From a checkpoint of a small transformer trained on Wikipedia.
Size: 12 layers, 10 heads of 32.
Architecture: RMSNorm after each block, rotary positions.
Training: a variant of Adam for these matrices, 410M tokens, 6250 steps.
MLP neurons of a small language model. Each row is named by its layer, matrix (gate and up: input weights) and neuron, and shows model dimensions 160-287. Each number is 128 + 32 x the weight over its row's rms, rounded and kept within 0 to 255. Numbers have three digits each. A neuron's up and down rows have the sign that makes its largest values positive.
After each neuron's rows, "fires after" lists the tokens most often just before its 100 highest values on Wikipedia text that the model never trained on.

L6.gate805:091075104152118168110148110160123124147167164079121133144107194137120104142116141186129142121138072169154124141126060108118097129126122144131101128126100072181213083165137131128120091156122142104156088145162130120083115073156104173144048154126100117156134137133137119065128133131131111156177161154155075161188150137126072062148087118170103130148106186104144030106129107123153116053176
L6.up805:098123129100152154107137104144117131081085211170137159117179063218107118099160180122139174154076189118115093164134110124136163129125171130142132110152085150096103125149142142151152125119140143136176152073165144095121174160108090085142149110144172146195193142110134078166158080134135112127127080141136127092166140133170078123161150150091168122118139122159131126094136148072100221111119
fires after: "–", "20", "19", " "

L2.gate489:087110137165151152106135124111116151094079158117140094069136128167069161083105171108194115093163109082178118194163093080099133166153126150136100132160124138145176133168142145169135168183216135146120142133137070132165156085110129141113135138114160158118136167094131113111086114153083129164155129171126047104116057142108067114143126097099126165151124118126116120191111128138132121071119
L2.up489:140026150144167153104145172088105120118128150159134101084131138118044091122117165104145118139076130113099128089131116133106089105147166118139123161130113115123135136148064118105150151175097119118146074123140149137107109164137138208135088140153104071136190171178126066124074146083099164165120127084113078140147087087215149121142108131092137095179141171092142137146093062090113161046078
fires after: "–", "7", "12", "1"

L6.gate1007:107121144087101135147103135137126121112193171088132159112097158156063084133162185049115089109076110160162144217147128104106147180156055126109102123095133140063110164121067127114124089135167148123102104128109132041109146115139110160082151124129096117110139153115071090102125171130098094108142168126183148178077150172141129191123112124171101127118139114155159124136100171138145087120098
L6.up1007:140138101114060154148160147112103122115089176092172170089137181125064155126132137100138116088068090129177126180110119086128140169151100152127104144168063084072085171112113158124098079113156082042107098103172069115130116123115077096065157092150112098102219080106117164092069083135098117111119083076131171166127091129109106108105187073132134144149121138175142073115111133110156113156124
fires after: " at", " in", " to", " the"

L7.gate878:125065113078115111114162130145099134106080106137122146083162151123108079119145152139102140057142096034148129104119180185068092167096114036166127148086153153205154105148129128174117142125100142103069126179123073118084101149102133159137115144088130129097206129165139127093150096149102145145073152083133088112103110122120095076172162108193094112163138139077133118121046111072140170151145
L7.up878:126088058140077103186206104149087126110127049096130092101103105120083105121085173094161148212193101120137117108143144131097096144101137133124161153158101058154126136151140122116111173106114154100148143116125109177119116122113062139112164137135157147198174156118105130057085083096120109139072090135088095093057118098140085102110159109071201123161120146138142106165107113147116125138096
fires after: " ", " ("

L6.gate502:096132106098120095120181140176126097133140141152121192106110124110149081175115101133159123107146078153216150140142113157085113091097107073086103173096138121134134135147114146104128121124154116113124116132182129190229119122060070128161119085129125058105100196138135124102144130124109128087115142151100112126128170146071080131140169109110131086145133166167119179176156163126129091167156
L6.up502:142101166104127083119145129103100103132161138191168142138089090145114163193141133143123106137147150104162132155147147109105159085114136144119132227123176132123207151153141102124056110108156168119109097119150176110120097104157172118127134136101082156109172169150165135159115110113127133108063068119105144132118204152122117199130136102117147157160143113161147171141163179217109122097040
fires after: " ", " the", " of", " between", " into"

L8.gate1217:089165159100096158103093148145120137118119142137129108091131112145137134134075097201099199116141096115157129112142155184056140113077119070100162121101115116134118132150156147128140140141052085068105143103175114143164178140125150070076132115127174154090204140166137156158104176144138153119160152180179122055110148092141142132126146157142116102150155126129152172151083165128142140134109
L8.up1217:137104136113093114123121101130131175129102150183132165109134121127090134141092082128085189133145093121148162098125066106103122151104080123154132128114120196144103151103205132167136142135094079135136128113094158198195145122115122145080129120039108089139190136115140138172118100145073123142089103157152132166142101174134077135102100156121183076170101171136047153161075119083157141168143
fires after: "\n", ")\n", " |\n", " ", ")", " ("

L8.gate761:144154138159142131108134118059064156158128183075173106138129187123098115087151131117130157107131090118181156110102132097125110140128122124113084159110153166076114136135144062103173144131123158070098159061053119090134113217153101148120070095089092090114104111161150147098108128136132139168144169097167138148070179124142093076086086136100182127091140180112080135097147132102138101085118
L8.up761:160169089087088116165057111148173170131110148076098136161159132124114186113146156071170132159099162139142174115104106156115085145131141115108131141100155161112134118111144144093178109131108149068188158094091128092130086063116093134175111176139135122087139152086160109114147115138130114174150120130117187168159152153117141131123144099071117174159121180114175166098145097141121115118155
fires after: " of", " to", " at", " for", " from", " on"

L6.gate958:119116151125156153104162063094138143163158188067169144145161108089073087134133129137130146133169091161151111122156166100144052114184118114126143126137095155100095165144080159199092116096118131096153171190191090192130128074129123142135134064162098081148102090084122113140114119128108124127130073129156143150138122124103116128116137103133144168115160111123155137072113080137190151148097
L6.up958:124101156110147151123118074129095159175124186104132165120133079144077124174166151147180102118066092087181080127129163112181099128103079102131161154145114160080117178180061144183086121117115083088144150144118084135146160141157108106147135117092103115159139137133103072145137145155115098132084083121122152130125100112169146153154166101126114067053126097193174143096167114157164146092108
fires after: " ", " on", " in", " of"

L8.gate1031:078108137141107202171150105153101085084151124114132068090149163114106156073147149112154184144158072125153111128133142112068096186098161105114122120106168086186133167097152130181132151084134098125105169142103096109140104097147168145124104124090163094122166154059105110100154159160101154173120093095179145097147147154057126153097103161179087137159138089128151168120078151160159133149095
L8.up1031:151129127038049099117153089193095136121097124081185103149157093117132092106084143157126133159184085194075145118124123084138077125120167114167155166105123110128103126098183167129083167121125124104174099139151134188151155062120139144061197111112115127142122168149102142106124095163038151103138076122123099079173139125125112149106124109171062141108156137140077120154098149104144201097105
fires after: " ", " (", " June", "."

L2.gate393:070138106090152114089117122163100158111165141087120143123112102143120116128122117117169168097089120175107121129073135042124097187201146151105146119128151132170118146075067135125066120115064117141208154065133101102118109133068043117152145077052085137158086146151167126102100125134149093104125144131112107165121125081093111079109103119216153150120133111129088112138108130146087117074142
L2.up393:156093151131126098175177120188129131059103149145132138148100113127117173182172071096126144140156096145093130097109135089102092069038122104113122151120090130114133090163146140147140094111117147131135144145094168118089152120132148105062158117148111155141137118153108202137124151118140154085144120182112098140123159055127147144106115148127161173118135125134098122103183138097102133067131
fires after: ":", " |", "|", "×", " a"

L8.gate1135:121126094036072119132159144142097073115122136138118120132117133087104125102184135109101131113104101005128103109137150181060113172141127092160107146100159191077184107170094052149139110085123093135145143136135107112167170106083084134111132165105120105155115152089057116146117094123174096118142156119123147134127200103177055165153144140145177098112144145117122121173135079115109097102124
L8.up1135:134098152125118130162169123129104111089154095168165199104172105108119130173096119132157109130127117121166089167146120113076096096133150145108110118136156052113143217201090083194146139136145201124130160144140095120148120113110040139162112139125098131121137150145096129135099116143115145088131093092092114122096108125134100098063127206148167122145107162146171118124090085099122143085106
fires after: " ", "3", "4"

L9.gate589:179126134131069178136134034127142097125108112155097132142131136139141153131137088139112126185116168127119091130095099143089102139163115106165070108070146116112132118127120158135076162121150096188155141069153119213106107046087175100098104163116094145146171190097087068150118165158128115126119095188160141062094119145163147174090119179084157144079089159163111082128135078137129130159172
L9.up589:125096128107040135143108000102118096116111108129117160146127159146122140103123116198151072187126172143117102106059145134127085133164141093138106097102142137183177128048111105109116180130184121145173134094087134183154087081099190147079111104146109106139192157066080127150158114109132095143084094186152144065065148112103136114141132145112133156079076136168135103081142096159126138154128
fires after: " ", "3"

L8.gate663:144160082136098097090099080130077134164080099120116180112139207122088119154124140163141129074161151162149159125162103145137124138045134064123080144142163123102144173167207117103163151150155129185121164088154144120146086171151076165126130103109158087130071131161096150073163068166091129116108167074088160148126159149107164140106059103155196128089102167109085098171108074102141128126095
L8.up663:066123110107136076148091090102209135101136157150126165124090156127155157127096116040145144178131135142117166132174072090146103100078136136123158161116121092140147142075149148132079140103116184091144136134173091142093145086089072142175137063136149140137189179141118187147098145092093148117148138119144127124110121123133080151149105110111143201137132101103137121080134127083172132112190
fires after: " of", " in", " during", " from"

L2.gate75:126098074148129095154160135112149147157098074174119136119132175139070140110172138173125127100090135120098144111105136138111120136175102180182135118098144129125177162117142121163087163094100118171153081107097131146137132119105168126098112116156165104168183147125143139050116102161101166139109141114110114130210150077119151127106081144094148213115126124069126072170183152137129191100108
L2.up75:060194077131133132116094094115088178143140099129142118138086098110066072149120105126130130123143066100128100207170147141104162133126140159136169128105144159180133109170153152144096130100103171154176109159148118155148113047116113220081130163141084107149189142122172148153184162141082099191090098113153111135150116162119072104143084117122147070094081164125107133104113126142104127138128
fires after: " ", " (", " (−", "12", "13", "10"

L6.gate466:084104150116096202116110118093092191136136129076138092104103167137145107138163122176111093114056121126140151104121081136094142113103147157154130123140094101105141133058092069148088134099132058132142120101174068122119098086134135129066129130128127122143008124119097143104131106096135107180092142122110139120104110103194133083092106151157101122106134147133117077104087159130161093094185
L6.up466:134176094136061126173169102129117125129133155083049198064097101130105187083118114145079138115106076144178125110135105133117101147142101126087131141077114133150155228102144139107151165143171125116133107097171112126177142135181089148145082157112147134111163149082139042135062133139189165164147113117122115115164166104107112131085131119112089161165142150187095077100149160160159133108112
fires after: " ", " in", "–", " the", "-"

L8.gate674:101083116128159125137181133118163074122135104129170034079084130110129169173122140102072101132108158114134137164088161149089100162090110124137122126109138099132098119215137107169117136178098098084129143083144083151159126174091119123140156100138127185137216143189135125163144170110114172095141060118148113089143187112142190132095119087096123065073102170179179166138173128139138106187131
L8.up674:086162092126139056146123105102126104138148118167135203214057098154077154210162146153099186166109085148104137131108140048056111192147114120113134138121106161140128106160119141200119149077089165134104112106118112109082202159134161093071102061095135054187123136085129147146092142139125151148106164134143184143136159154148141072136106127114128128117156067186109202130183151130113092127131
fires after: " ", ".\n\n", "\n\n", " in", " |\n\n"

L2.gate1102:103140055167112136117144086098100117101141108086112163108148187132089127197111132112109115118180128073136086181062172110108132186126076138109015143149164174068084122167139082142105090118124116161195125153142111144125129130098096083110104075151118121110135157112107117114139102131098156121124136056191110112095132157102111100133116132168124145123158170131164106125184120124168101162112
L2.up1102:080120078167137138097153112146102110128144116150142140139180163148081148185146109087106141134199152165140114158120192161106107150161119135099098162128134169064081095191165137152117082091092080148139130131180140138117134132135041053089062097166114080137133166124091124128166096161144140117155132106166078134058148153051173112156146103119148130121103141078204113118210080128157141144109
fires after: " ", "–", " /"

L6.gate157:115137090102143151082103124131065158131151154166136133075116150114120112134155132145125120088127080105116149147143113161105102146110094119179154141104173122138095079123093123168128170137093150118162117114155139115185159054162112146058131100124160144170192134150127126071163169178142141112104167102146129079095125116159114161150091146170144078103131058166045055114190103089124020090130
L6.up157:127097112157137146106091123127078148154127111110097146122164156102103084133132107145148083104155056166093195163091107118093122097092087069166123125100136132119122194127113110146121070119149099105088108125144143106170139064160158130100113101073089086152096144072088189129130100109138145109132100157192120113171084157104063176143120170138097097135129126110086092066115097125149091094171
fires after: " ", " (", " ft", "-"

L8.gate546:125174089130142108125143171118205106129112115137105139090128059153063109165112133183177134128102102130081120149101125124120093105125144114040082151115174144186101105197112093144132099123159143116123098188171141118100133144146115129168135127128100107179134140109106082076120089133093148160071113096093152054084146114161110119162121114099113179120166152138153146159169118110110090142134
L8.up546:114111109147129152119134131130118148092114129134157151109132173127073095138117199089050125125143115123113180185140093193100165161118147163165104113138125175105141074127068155124161144132164130113156157110143144094146074081172091239173124092121095142133114119153101087065149104151104110071110177104145155063110154118093143194106096093077104090125129161135102134037133140156145078150122
fires after: ".\n\n", " |\n\n", "\n\n", " and", " d"

L8.gate182:182147181135100118089209089145142091164121162093097159100153111149118117149111163116106124132115106126161076127077186098083126127135158137143133138111072094145087139079167187109115105170104096071134154085134099111060131177145125091092086148092166154114202132125132142084107129114124131132112132131175164105120123105182150163156141148080172126101121137117134151175145191204083109102117
L8.up182:148118166087100109055074174092189121069076079129097182113190107161165107179134101104132111138101162099159119125039114150130169116135220108174122140096095130057189113132141110122148105150045086122049133109095099146149161143096084118136059127127137113132130169143190105126127089095163114133159151127093177116130080139139152132129074116085143097073074144129172088102175101128069149183173
fires after: ".\n\n", " |\n", "\n\n", " |\n\n", ")\n"

L6.gate133:074133121095094162169113100178113063079134173154151120121146149145168121154125145104178165155096154119169156129107153127089077149060101111153165144127150119123163180153178150118057091156136108118181117180158130144165103110124112172123155110175130138070122154213160147120141097104090134119171114165155123139128097075158115174148133040143166159115112119133174099082109098094147135118121
L6.up133:065076120147146123080145052088173155136042166116147065149098142106104097082206111145149121087188104126094128142070139215137116068100109117161099148101126122127149098075124107114143140161106125113151083144156126121156129107110111117152154139126103130123148121116099129139098125114153175126120142189140138140125109128078147128094118133149122132115064129096170085137098102158187133103124
fires after: " ", "–", "ie"

L7.gate335:135107178119082121169114114106123143140110133093142122118133067082130129147131102107096152148121142139148120133157076140111110122163075142133147167076137107152142200104109168145122144148146061084162127063152095127239184137063003128139138100102167135142115140151083099149175134154086145126154072078123107095131128111104037116146146202145113096184132165155144100123091106088137137117075
L7.up335:143139109103114136156135133166135125108087111179107109140142133124061156136123118124159103072166125094137138102116096143067104148168072141179093143117157163100079120151125115096147069129136152067158166099083145099095181174148113164133142132096111180171135154177125107087130070098183114087151127127111111123111122133231122046098167106104116125150101177145119142125095076107098125060072
fires after: "1", "3", "2", "7", " ", "5"

L9.gate391:185064133107136118106127153158085121076136080099181144057161123110095096103120038076081148164150147181171095098148130099115079136102104088141130168134121117128162131114115114146127139100103083104154126185143101163186125152105158151140144115145115121152140125159097103088159144062122129119111123136164117112089095162119129114158092165186110127123075158132117102160055146160175132222133
L9.up391:117121081151112104126126113130119110166138176126086075105127147136079156173145126104129130107082147099120154130126100103148065147168101129103063155089152134111142110195116089072160100092159211134145126134075126108127130105142144157144152178168115079130131135098111094138171129156181140208127136124111110148080072133118141113103147152052121106101110130080208145188088147116131164161075
fires after: " in", "3", "4", "5", " ", " from"

L2.gate877:166074117141153193133138148104053173034085110080103136100125146107176123126070126101173073122191051106146167157138157111165135123086090166091093187103158131132133147195129174132089137147133084155139121108165101129125167159096080118106099168157148136143184133130135067097084144101151080160108097139116097135124122131116134199093149135142076115171171152162037134127140054087129099109140
L2.up877:098136152142126156125127114090163129159146126131160135138105129125135181147140064097136128122178058170127144063103144122092083144167175145105115095083152120158099117206184106106141105136102139179134093193123081171171107100105146172115168114125124171093113147141166180126146126100093155137151088114127161125097121145097096134155087115090130166083176140137120077071110102054130077129120
fires after: " "

L8.gate1192:129117149105096125147147144118125127143151087126135142086182179136147160088072107128091205120130119075125086130149141118116072166114091102102112135083130161127108174136109155202071095102124079149189176091190142125177109128112113100132134177128161121106183171081038115102147119163103120157135115163129150131139143116079133110125144174109109105183135116168160086122098084116180062152134
L8.up1192:137095147100088151135101074111047193101180081106105123147192146162116155190125106095167142165145187149155102113076162097075094134127154160164117111108112130137159137096145077122120142112137109165168173100130109184201186106108132150120115128061123124111130145103119109104152143116084108082114147190121181102153077118147084161130105141119219143140162156099147094149183051109105158153094
fires after: " ", " ("

L6.gate515:112135083162101117069116171149149120141105159094131117114091166160085204188175112098148118070175165092149110117124163112097081111117076078145095135121158191095115121132073132118194111145075131141123149124150140149145140077078090132137153180181157105170059147137122109148092126118140166074110127178101130052074152215153074148174094103136114109087107149088157099181128130138150133137137
L6.up515:139149135136141137115092110100115187102127079180120160150188136095127081195156165109181160120131116133082147075115075093121140122082161116223140167134109176136079129149110096135114075095088099191174097109105145152066143105138081127121126144119053175119100169134134088142112100133137165158100140108075155134101121117110069120170119167114198115145072098079153138113135090082138112039171
fires after: " as", " was", " As", " is"

L7.gate307:117140152111093108192139079138135136128122148165152169086158114048061142113098192126081118112123127081153061140138160132069110121089109115161118121083136106134118144148135088170141112138105133129121111182097125130190167186100121214184101155069111071163209153106080155125116108173120122092167130087111145162138107134172055122102131125106136099133124129088138086150116133068128107157076
L7.up307:147116092168085161172121121132102147096149093107081170112082078120060209168097091095114110113158130126128103145110154085159108115132109166087123171116130120064119115068118080099161149152121108067181169150146133171152133076090106121090114104092124147146128147121141160092138089110140116144106131203164168099101172087120101152091148143102126131096050110185132127188154098130111156151100
fires after: " ", "–", "-"

L6.gate1242:101160203054131106190137092078128152163188170093115155124209153119146184188097099184111117170162108079165118110119163148083116176141119078116128154070137185177127157141039090177092113177042074049118103097159135155140143154127063180124111152045139113128159130136111145124113180081137150106118125063101143126157076166135136172148130150110113131108074149111151161200145082147145154148129
L6.up1242:133159148078074127203126116074150079135125081101075108122143128116146156183124114182097133124132110099134118136138162193097161112119111120143145145088129155130147124165150142103114153162085118079086070132093145152117096165120084190170163110114092166147176123107182180128139118058165098059119148077109115181123125195106194141128094134080074136089109169140198128198097066172103176152139
fires after: " ", "\n\n", "\n", " |\n\n", ";\n\n", ")\n\n"

L2.gate524:127133122099122136173101121119094158134149146102111105102123124091080147111124172125155117065122072126141182125078149117145100099120158139132164137120131156110180140168126050149122091084119111161157112148168069105137131049089158084172115122168111089137143155109106126084101154143084132100072105164139189112130162073101115194130101142074174132114143144163106103134151122093141133133167
L2.up524:117128070133137113161147114138115185145128163126088130122119120080113199135119169095170117126139142080116163090141156094152067111100113120103155100131135155144167130133104115111165111136150068102155140117149039132149150093119140164143122193167142155130218178125090069060082142087098118168082073098129114224118059116170184166111153143114130112110109127164088137150114087112097179106158
fires after: " ", "–"

L2.gate1109:104132102131143159191154098096104111093182107107135102072124173152101153111117126127132081065183066124128154131090176115112154110112196159084166061128171163109168185095185098112132156130145134169159106109099129140153162142072145099118153163114096145053126171095106097127144120092151162150147114087184117141176084113111163137156117097135124179102144130152176111143088161110160165091142
L2.up1109:074177196088145075073135172111086133137118151122173073135096072125123095162188078099148152124166145140113144143153125131165187089107143105114124141148122152078116132095150177150135158127118113120154081160120160131155121185122129064090138147147165098160161166117140145140142102122101125124082077153119108162119143130114133086104111112067104082134123136132126142117099112187178183157124
fires after: " "

L7.gate1134:146148152172164119076117098098109102144161132097116162094109083131126121083126105124109113126157098063126129164120107143096093140175057113177148091117145141184155109180142143192132150095082107138139110144100143138135073167109101127092203143067118175133163128069142090170073095128141193110128113087095104073190145150184093147124152210121155156123197123121150169109095125157192121116096
L7.up1134:121121167137154145170138115081158078114170123156100164144158176119124135122101143114163132181142112104113202118116139118139123102141162151139087189133156157137156115107177102069057113137094124111112103177127105153147089116098142102136125121087097126134099136139127068129112114048083154122120175125180149164122137082129126186174113104130147121108106089084104140149147141115132116140128
fires after: "19", "20", " in", " In", " "

L7.gate726:183147152144120166109122094140177094186114120193091128098181139175117190203084158103123188156183111108138066079081166116112145128144126105185146144143068084088103139147142118136151105114115086112137141107119093146147110130104076119123115124142125173114142128128179102179082110160119139129122178092158151116149130168165142167166081144141166124083146171082091103188142129080100093165153
L7.up726:134129136118150160149100052151199167153076137103134125145108109143169096160126182091087102138129111172110118134136125121147213101082152113169114125094100099093150073174088129095084185117191161057121073088106130141114083151127182143128135137110127153122150130084211125119095065105163172115134082106149195168152122135092156100162115148095169126102121123104137095110083137144128152111110
fires after: " |\n\n", "\n\n", ".\n\n", "==\n\n", "-", " -"

L2.gate766:116131133093131088057113142077179120167159168153096193059107070134143130120123120112072176102118129163149098110062097091119130169177157096101112138103124102114185119153135129125095134129095095116170085173128126198138093150127159125181113112151134093127142163175120154113131187110083143131176120140114126136147126177133084145129105122116135122111125062222106106120135087180145101135158
L2.up766:180124131101153165143144119083167051194128116178120128083138084174176175125131131141161097148131145182143147150133187104138107166102129108123163142211162118178111143142088051160140112130079145123156061137175121094162074154125124089183122135117140139093137104148046115171117150134070181159139121175142183183170104124132116161111085131137127174166109062142182220201169167165081183094142
fires after: "19", "20", "18"

L8.gate942:123127141099112158096174063142105094122123179105139121105148127081119111180174156150134194125144110119141156140118124174086122190131139088143188108085078112118132068081146136119092108160139124087131119109115087157125111065100109115103137084109131123181094120143161178106124080210140140149094106089136193133119125158048117156151104142106151163102152157116130146140073108143154073155188
L8.up942:117104131100157105137163104156086184132072178075129221142144118066110100117116114154175105126150053140132134158131135194102114184162144114183136105143073142133153091118170198103094123130153123110129123107129084137114177120139159120120127074136109094185126112105127131108111052135136153153044119113147171122137138190110081121149119173118103144077161121086112162142042118166146104164164
fires after: " ", "10"

L6.gate1183:127099072133100161124127135090124113130138127138214178120136145138127103113138098136074085129107092125131109160098097160106074160086211066120135106166180182117149122174095064125128107101134110102183097121187112158143125137125141169066143078141138076080102120142133123191148111089082124155155133143150138156156141159162084168142066148162122156134156140083137106120170145117173165141192
L6.up1183:161087102151144196107138150090099114165110190150148149150117150140164143137130105083123086113153118122143155111086104165152055126121193057183103065168122135094161114147132045086138108122153115154131067147138154099136071094151198167142149118127150117073060133127123123198144105150090149123127132190188140155119103116141091143121145111086104189115130095127133158155143171127133152182142
fires after: "19", "20", "18"

L8.gate511:146145103168094180134127167145115117118146133129130131120097107149186138115126076123134121134168135138066155131127112115083110128156131117157101130097165085154090140136064147085100140107105115143088123084108147131103144184133082094143100135127144164114059169140189164092136130163180126187141105102093133130167121108149134125154112119171134144140156167166155080114096098101124104062156
L8.up511:108168178130111125184111149161086117144162139153185142107165167156114120141177102078153150126161217136183155117132132146089090140146096126153064120086130148122103125119152123070071129176118125128145116129070124113103109106133055112146165114091089199119125168149124117121117130110190143067125121087074115110117128116148120123050105077127124117130134127149172159122147097102075101103059
fires after: " ", " |", "|", " SC", "\""

L6.gate431:095093134148113125076158078098117131142142174102092143116097110161130185106137123092173117092085150106157141186153089148106158145183113106125184144100082107166117146096107084131186117163119148106161130131101122146112129100081130147144113145174139119198130148141130103146105130106118103181093111156090092113110116128064059160140048078086142116079107204119085148116141159172120154146107
L6.up431:148132134178120143148155087130114142128137108113108129153130146168156108180105077116141179158169113109120176134103125049142105161125114116150064116107106135123090107185175173095148154071071121165153083060146094094036087087140104113149079113090125183144124149077132189128115163093069116131113101125102160168125119168168141121120124133132152074123163087177069154135169083153148116092106
fires after: ".\n\n", " ", " as", "\n\n", " was"

L8.gate1260:058109143119119124102128053116148114164161119137125116119135164115172110113190143166138202131094148123168142092102107159177131132150190108103150137117142168114111137141134140162057134170143118102130157127142114134153165078104127139130142138023111097069150129101088236130135144135137108178157130135139127148160098077104140092148079118132147115106131195154172085107123160154114152110075
L8.up1260:140170112148107112121123069121118136123120140124092144153122116087147169102131145124118104209090140137162106134150127131157153132131086133149125101135125080173146112104120149177119094179200126122172172120185096053167115123084083162066106044132145175118173133107098182103131098140085067109125147124142129107195105136125113102137112102109095076103156139136155104117085119079186144112136
fires after: " —;", "1", "2", ".", "3"

L6.gate862:134136165105147135115118060061094190128140119138103162189171188170143147143140069144129127120114107116128054149099142181138116135174099089151072077110173148136140096093093146154087114140150135170173183127158052177177144099127172133132132143079048124146120141103145065128123085167202148080172173133142137071160137147138133177160176204166045105103146104113167112110137122040127106076129
L6.up862:131148100115088123097132088110103125124111123161078120146121169150198133147168112178104095106103066112138142197116117180130123124084170121121081087139174147157129152109131078102140167145120129145127151125136100078138087098047130138104139198089124162107150157154139086135150103125092140134152149158159167060123104135139125205126098158100134121104132132115080133094099101118124126100117
fires after: " ", "20", "–"

L6.gate935:115168148120131110095095117109113093187164193119106137090152198184141103144157126090136151068093144095135077119136113109117159168145121098141106106141120136151119147186095099174063142096159130151182091118193079094152087104124110101092121087084133128121105167172096117026137112134143153105075095129147160064182048168117136192135096102080077109064138075116118071194193133122166097154134
L6.up935:119156142164131147109140148094103096142147164136096119136159145184179068133152153088134136045138141121082099203121111123142098139070107133160118105161086104177136114167175128162089161078132129128134123076212105134144112156119098118162157159085071160099084124163069128091132086129080099075152067190140170079152070089136117182166073126076107137100162107156129117179191129142108105138122
fires after: "19", "20", "18"

L6.gate458:060138135079111102136095104182164181083191142099110175082111109178199143169108185121109175136161087123137154090115104116085128134148142107098141086156065131175121139200054097096052109115105078112110142141178101081115106182078153166137107117092108136131091101142188158115162135119162091112176158184148160108182160099095110124119140160151127154130136162160079147141123149144119149112192
L6.up458:101163176106121093142123089152147104123147116118168155115120094141197174137133150096154119199145140112136194109092125077104108125113127121121106112116081115153179183172107113096092150125147061163111192132159077137144116208132122091157131092141141119126096133156178144175175119123146168085177085151135136087157144108067129094118165184098118140121175086164080090172120127103094204124178
fires after: " ", "|", "–", " |"

L6.gate711:137127126094062126093108134105095184119111129124168081057144221096111102119127163086143131095118164113118058096120097116133068162107107122164119166117202185166131166067080130174081086120151116146163107156128138131167117091151146112186156179114157081140115101146103070122104180159129138122111127150188085092109159128109131115093061134107075082143098137149110110120093139049200149130097
L6.up711:102087173128105197119118156104050082146146186124098192125168175100116119169174232115173139102144112086112172107091136073152150140161124125128066132114072143125157168103127173096090152100140102128125142088156136021120111142112111079144122137138156127092134146201116100156080156111117136157126134092118115120119098173110119101084092109127182114140104166123152131161099129150122096119100
fires after: " ", ".", " $", ","

L2.gate438:105127133163141091096177135118190134102103107154165205044113165143125086089114115076113189151134104146187160132145189099147117043152117085086093182102214142110153182095119156124098072096114136131114127098135144113102092100118095117178081061158109113100098159152136151154162159137134128101120100118167120079192151145132142141084109157150055146142112162118111142136055168112160122138126
L2.up438:129077107134129139123184162126116098143079088131087163132192132149128143147105115091145157128112053138118138100104130155083169107177130036179115121113134151114096186143144114138126097107144127125130063099128165108115139077126179117141143152164226180123143166173141142172125053107133157075144172114155120082143150115090110112104170139190105120174144092149103164171110137108114170089087
fires after: ",", "1", "8", "_{", "A", " $"

L6.gate21:069074127104156144100174089176106136158131114069130167133048172104128156166189049118101148109151085122133143060150103176114149085121133145125138074099152087082157163143141114140107130167146134090170155122112088127132062115100159149098110126148102120096133122117085136111143125117167124108115097152146128137177104100090135186121107165081131108074126129162145118155067079109156163079098
L6.up21:110091074175191153160133119090118103092053166174137179125157110099091137144175106095208116118121097110175127154128166143124105173120089163086105112118144156067068117144133167090117127172142138056179132103127156095181103131133129111123134074114092157142133108126158129158160106138123130142145070058077151158140135174124111165103158066138127095126112148170170179124138130118162143160102
fires after: " ", ".", " Stadium"

L2.gate794:105144137184139127084166148113112093137088134160098154112143062142122143117108132112140153119179083111118158166146148111134171134209171153116021113072147135141133125132131152182060103129180146142132165150195111168152086181129059122093112171105090103084086098170118146124103081146118137131206104098137177072119182167199106188072107129118119126103205186118126171075108106119155055052140
L2.up794:121147126135148199143156148171074176109151132125094114142175190158090120114114081101160170099134092150139125165099135156075161152161154172193124117102121108126112091158188161071142133122145179128108109172142074101163098063108148129117153084119138138084150139123156082139122124106132125119123109136129204117134116114038131161126157135092106107075122171150116098057124085087135124111159
fires after: " ", " R"